config = dict(
    norm_eps=1e-06,
    qk_norm=True,
    extras=['capped logits'],
    init_std_up=0.0214,
    learning_rate=0.00102,
    lr_mult_qkv=0.4,
    beta2=0.95,
    max_grad_norm=1.0,
    train_tokens=1838000000,
    dataset='wikipedia_en',
)
MLP neurons of a small language model. Each row is named by its layer, matrix (down: output weights) and neuron, and shows model dimensions 0-191. Each number is 500 + 25 x the weight over its row's rms, rounded and kept within 0 to 999. Numbers have three digits each.
After each neuron's rows, "raises" lists the tokens whose logits its output raises most directly, leaving later layers aside.

L7.down348:521478478518496508534492487481492525479458529474491523516526495519502460495501526511471540530534523508537500508490532513542503536520492475504527474489511504533492575499487482535500506525487441500502512499494573491487492517486493480512448499514506469506494473550502526498470480522473465518472491504493492554524487551512527513516524517506484506522520519482470507494496491435475486537516517547494528460517563464498518494507508505517479473501501524489511550454451537459487485490488510511503469525504511545509488473517542533508542476495485484458500472533510499470557500517525491510
raises: "kind ", "charge ", "all", "status", "all "

L7.down887:484502501473527500475511505454489517534484507493528465472488493488518497483510471495446517500492500501464506482492480507515461522560547505527468478518493443488462494527487491489533528486499518503460466467512501525471488544480499501508474469499506513454480528470500522475468517530474522510504515470549452514484502478475485491514496499512489507456523461490508484521477511543494479513515487496485485501511526497516463518510506489524518494531491445465470493520501604484534485515453482493500521545455478524488518515516532517525488521533508508506512493516485491533512493512527554538
raises: "whether ", "if ", "who ", "the ", "what "

L7.down280:529443458460508477473462479487507501503493465476487492476495493459504533459505492523533523478520497562495547510477486526551478480530517449459517478531512486486513521498507514523511485451520537468506540476467545559484476524507516505494526506506516535482559480502497525474502516507501480519516439513491513491471497474535470513494504484517506497531468497543444579489461559499510507495488448467511509491479496493479499500498483499479542499473480491505496540451488528494488509540523502487541519500491523506504531459517466497518515520527496516496547508495535533472507486519489514517
raises: "date ", "critical ", "commemor", "favor", "consider"

L5.down949:490531499475473484514496522507499515502532487452528463522494482512514547495512493475422509542535462509496503470523542481486481521532457498518497494502498535503488513494541491490510466501506429480528474556492502519505490543479475493472504507449494523522503538478527517504473481473496516454508477502477455492536503435479513472509491509446516459543526488498515532482515454499480525484509482519488504519509484491476509556493450469476530505533498520515541478532436480508517528529460512511486521508518479502509536506488527507493530516450519528523488467479486519487527510487492488537
raises: "it ", "It ", "itt", "its", "its "

L5.down1192:523500549479480453499502512506490436505484511496514504494511483501483472485499511466474536554497545461521485463508467463521521472510421478491470482505512503510530456505497485518480500472493493490504526530523470473512481497469468514518549496519503521501487496472481505479463548527498512432490545472531486464533466492500492501492526504492464520502491513509499486514492503510518472472506488502466427487512541492536509578483543494496490488485464542512516529500529490481492521471480539483497528468499540530457463521542471509517519460494503526484479512536482482525533547482467513494
raises: "day ", "day", "days ", "days", "title "

L5.down860:484533479492536530524434509484513515483491527490510485485513498469549475506567468488488510479508482501523497513467496474472515500491462500469462525496430538522474524474488512468509511495516492529515458512525507484468481504509454473466514492480530480493510497513487502505479518465478512517456481470466473480465479537485463481488503493555484504510505478477546465508519537473523479537504444489502489504507490498521544497517485523506491471496508515521462500468498517514439519486496506519523480514484491469501460510540498493509515500503507524487452522521464512492485510502493477497
raises: "==", "== ", "→ ", "} ", "chester "

L7.down144:541565520497507520489493525460485457518488497475479535453490496558496515466474529541531499518494478447484532465568502523536499478472518490461553486450518530508472493496503544508481478475493491519483543520438485496473513551498514477501501502500470499519544464514450515537536519466513507509495517531488487457450516515495527488500485472499458516533463499502526499497500501509480507492481498516534511490502518543467513468462551508510506508561544487508493502524490487494524504531483496527484535473556501519453468499483530515481475507490505460493512483476458518510540477495459542514
raises: "difficult ", "acces", "hard ", "possib", "possible "

L7.down141:508503485518461505481482476516475489514497478490520503500494485483499477492518500506557462492492506519514492554460546500522545515507477480486490532483486486516490533481513504479532509496522481478502478480505508535512503464512537458512497478540526494525522498506547488494520474524481476535506469452502489552520475555492493490515487496529492467497493490552510518514523540477516488499461545495524511485502537481532513497537464516508561503481478515493533532478439506479488486490508462506528485442486513499550464458526489453494455473461452459527510476486491487535497511521528530454
raises: "until ", "like ", "she ", "except ", "in "

L7.down1934:525527486510480513503535508478538552526476500491510436505508431479544527494516482500495523477493523520481460511535505485528543507466493484537514525545480453491523513500448529447456506518516503523463480541496494491526487484522481471557524500511517504496525475490552471489521517486488499488493452481464514545490505476475506483462461508479451498487503488510500478500453504486532451456528491486511478467458509490463498482510481482523493500508521514476506472501502491494482490507511498485517499491487478476491440509532515485453513482484503468479485486510514523517498516496498530486
raises: "me ", "me", "us ", "success", "itself "

L7.down1252:491496496488499501527545495532509492501508510465548502520537488478516497495508463481513518520561486556490503527470462520499536523499532512506523535525505514523449554557516517471492517519518522479484494479529512565465492468568482490538527530479517507483528528501486499480519496512511505539536510489520495509468480543494493504495479489468491477477502521473503535473514481474483456503521475455508491496516534468522509470542542464562511495494521476487521475544485512460502512493485501481503494457482487506478498512476459484513522520519487518533513505509515516539479478484516482475
raises: "====", "Note", "===", "→ ", "ative "

L7.down1810:491498484489490485573495475473501468505518499461496496479517548512503502493496504510513433494505549522458516527517504518472524503482506504498472480548472470514495467536494493483480487458493496515532508514494443492469516500517472512536539492472462504496525482524519485511476511496496510504506527447505520503508495516497517503493495495457536482540533488473553485468456523504500476491489533501524511491464431448549494523505479568508473514480529530538470467490545495478479488453543497523586502491471537511488491453471518489513512511499432503527504462442523459500520477472491513419
raises: "Europe", "Europe ", "North ", "Australia ", "Japan "

L7.down1650:500512462491475500531530463498437478518514538525501498547505469520552508506466515514528500514528529492473506524524496505506545506553507508479511563533518467514532489522484475472479501522471507522526527479471488542523489483479517471498538511518490454507446503541469487486497510513536502470497527500470454508476498512465483520529481486525484516503455523489526501513466572514481472508503489498465498509466509478531522528544489497520525495512465460448513499482524528504504503494519491475521505476527525490470482476520478502505523494532514513468503528494479516512501483490509485503
raises: "daughter ", "son ", "child ", "eld", "children "

L7.down527:509484495490504542494509525501474493488520496512502480519471468511468516526497504528507484526527490455478459499484476474472491489508529480470489514515479511501503512489492515504491529493500481555500525513448520497482515451501507462521499524544500508503512532528468497515507479459470511554543459464462486505465493493502488461536490457465547493487512505486486525540488487500494477490498477477510520501477494473515472459477514527529479449481498494480487491467526449494440491496483496480491536498490514478494526490496527496456509457504506546420498498510481479519519500534504491525
raises: "place ", "place", "question ", "je", "manuscrip"

L7.down1828:518538473524486535462470478521490489498520556532546474528510483540496484488539453541512542472497493482500522561517512507523539511561535490521483526503499499486495540509509504536501490460488487512460502539520455508500497431470530481519509476558500517504513472519476484482539496507491478519501487515473500494532505507494514464520500493460511515481474475494545463510542509496496494474516510495469519495504482438516486465454497500538482551527485515520482502499502471507495488524482532504458496507489464493512475489496518503508501532487518494471470500498601500506504472505496503519
raises: "such ", "nam", "like ", "including ", "rang"

L7.down617:491476509479526472537468499455515487494508525494486500520451483470484477480503497453545507518500477518450466529496478464506494512508517535518480516511491490481516431464520479474488513494481496460507475513519496492488536520504539546499494490509490498522497516449518516463564499566530523526486504511483482505484485487437442443478558489503506519525474496467495482537520474474533522501533529476497545471501520517480482476547520501480519466509503530472462513492494554499523457527489537521489497475545439538485488507475543478507444482545473523487512490491519467459431499478494476482
raises: "forming ", "elimin", "making ", "building ", "founding "

L7.down2039:508507541551501487477510490496496468461446513494515465447439472439506496525520531487524453473524476533463459543497481514516510512491497499486514491520502497516479468546490526433510513463520500542490523560542531483454514501518490508492514494476490486464458466494518501533449496516473497481504506514517536500485508503506539515483535495485504532483538517523524491480511498461491520511504498492499506541470505534465484527529518492488512450505517462480502571528500502496550474481512524494486487483478492480499500500480507467458508515538500549485512491527483480532454526488507484513
raises: "each ", "themselves ", "ical ", "her", "you "

L5.down791:498525500493551487482480543498526501485473515471534537483515460487518497505441533462510490440520533466516526513510508500502479482487486528474463533502504483499490465548537495443498479495522488476478484501473539492461536553492566501512517547538470476544498525498524517468454479529492483531511508515463513477561505504493450503497475513497512498510505466548542479467502516483480508502480493490518478453491515513474481535498515480481533494515496514474529479479529582495448487467521496491500485517529519509482507499497516548534482505489514474508547489512499500523500467505506495500
raises: "whether ", "how ", "tically ", "$ ", "meaning "

L7.down1870:535489490547523493482471497467503484463468493503538499490476520487539549496499541542493557493493504503472521477503493479525527486516505473494490541510510495521492489528471474489517516505471484475477494528494509502499454508498482527517482462502514497458505519530509521474513469541460511456480499497526493495502506575468506511465535461522489519512539484546566516516550537516500509498520518503463523497423448497514498526502490520523499466500536473496499515513458449503512537490512513490515516497493555495487554524477523506503492526535463502442495506525510495534527496465495473483
raises: "every ", "all ", "each ", "Each ", "ão "

L5.down158:486542496531512513482459514461467494517481475496498489515483472503489520474478499460519522497515502479496499501555506468524523509518495452496503480532512478500506501497510466517473542523535490497569524537526534486488490497517520470485509489501504536519535504513505480524477490503510499532511497475443492474491443512523493485502521520499529465535450483497512490478525513517513472492523480497478490486509479507501475520509516476496524517468573496550485470505531504494505529541525517508514512481492490538484495487473470479513508484488499518498504505474510490527535491472489504488
raises: "ions ", "ions", "ion ", "term ", "agan "

L7.down288:499495499524501485509461484530472515508517497513581499514524517482501505534542509513516519489498462523550507496518498471523528482497518500488514527496474518495498511555502479484517522511505513483537502508520519522497510485514462532486501468538476520514480503505517519468526521513506524480557517533478492465498501466483512523492464464482477498500519518553497483471449515514492485506497531517496481512489535482489490478552504530503523504505462503519462478497492469498516479483499531520515502498515543490479480490506492499525533490517520490538536470503498467477501508472491486518
raises: "action ", "action", "× ", "comb", "actions "

L7.down734:511524505521495511465518477512560500481453470473486484487476489466508497509468510517471508516498494471483530531503447498500491483505487538521470510499478497507531492499496530510500533541512471548477498485505525472492484467535469513478485449512495453472504446486515548500479482475511491447524484498515518466506462438486474532522494502500454538537527514481508465523493445510489466454517451493473520487516508548495531515512463519512472484505475552471504505519485492481533481451488444552469537493539483420501509496505520500499495536483489540506472498516512494479483491512518471512
raises: "going ", "coming ", "being ", "[", "doing "

L7.down741:486463533506478490495496514497547481521490430480511505525514521509526511537500508473527511538525520544468539521472524486466524507424546519463452550536500495516522448515484462502511526483488496516524496509546496472533496516451473486474490498464505537523477523467505487485471498477487507490484466499501506484507488506497519453513542488500493469499521547482449547507522478497484473537534513511490489524467470477536531525492505514468490500496478471510471506533530506541490523513517511473502523535487496508507512491469476470472524509438511517497514467497532513511494496512498493485
raises: "min", "owled", "ination ", "ected ", "towards "

L7.down1329:511510476492511478519496496414491494517519543479484484526493508487539506506523498529468521475494549454544479446512446491548508499547487472494506480505474535537527478547517471392495512500471518472499484462460469518495467498509538472456494462475480497510504497492514488478491513519493505504537555538500529526519509494503483487489521488480533530488487484505485488510505494510484522483528501486526482472514500482524500518487493548532450503484480538505501518530485519454472483476482521501496485508486466526466513525527505541450511476531501526469544494529501498471497503539461552482
raises: "Rev", "style", "style ", "Roman", "Empire "

L7.down30:517505503503472525505484494547518487501491486486454479441517480510509514496518506523493512487510552501458476485544518454531469509482494505502476503471467530476467536503499492498518503487510543502470495503473482528531511523475460535488532458450536470446464547510515447484507521537528506528539496477484481502490484522506478509462526489494538505487548488531499488515494500523511493518496500483511481537472530484539493538492465539487494545518513486529528481505472542490520497544512488519497505525484498491466505512495507446476494503513495489521483478495504541499530487477522549481
raises: "de ", "du ", "del ", "van ", "na "

L7.down1003:533511455511513513449518497530514513520525498465527478474486475497550519481487489488504464476512468524500526499454506504511499509477531478480498522505500537487497504486530515490499522495505517535479501548536498507467516524476511465485518486462484484515487503519477517509547517472505534478516508526480502486521453511565487450447483516461530507496478523522522498505510506504497517516481474491489532472502485486512474527506481477485530473452526480455518443491452512493518511520463494516520445553488508476485467492494527541510520501499499481461494486502502515526521490528514488545
raises: "to ", "were ", "and ", "or ", "century"

L7.down1839:511513553538521512514487517454506495491429468516501493513522505498475511510528500489498514467540535503544495540515489513524537508496483502543501469557470481495502498521468476517499503488522502532527493486531497487487489506503530500488511503513540536495551475467497490491522480562538497511480517508515492500473523485478519483486455471519461490498504493515500512520547507501530471451524493467456524512506470515536500521502482505525548448526508526496521543494509507511433479486497507513503501479520516493534506498465466498521486507491535505492460496535510514475497465543457463565
raises: "but ", "though ", "such ", "and ", "while "

L7.down918:562475513505506534467462482501500505488484519511490474500489488510528468478488503512520505494468462514459477471514481482457507482515490479534485506528521491504504505524505516524531501476489460511477510482472450486536543477484484465495526466538523525510514489486487517504496498539553488532537435468538500505497492493530475535493481485496509524497524494495468523487529485539519504516539514518515545510470521470530512507475456529502511527511538469511484521482453526493470555505469479493490485501449526472489554445469491500516513489469458495449504526514488494503499545547475566501
raises: "$$", "$", "$\\", "£", "- "

L7.down1291:498503462489467512504493497563499514489480513479482508470485461527482523507465471529520534523492550513523541500496499486551495498542490527488473515512534498508495529498474535516491483522511484513500482488485472478515551461507470482492491487480533497471480527435466477489531487482518500421461470508492458533506469490535458495502489518519527497505517507537507500544538500541519493489455469503501463564477484537493494510497460502484534527506488505510519515530464512521495519468499487514510496468496499476512522510501510418522449505506534489502527496525480501477531477460498498498
raises: "of ", "Of ", "de ", "du ", "Christ"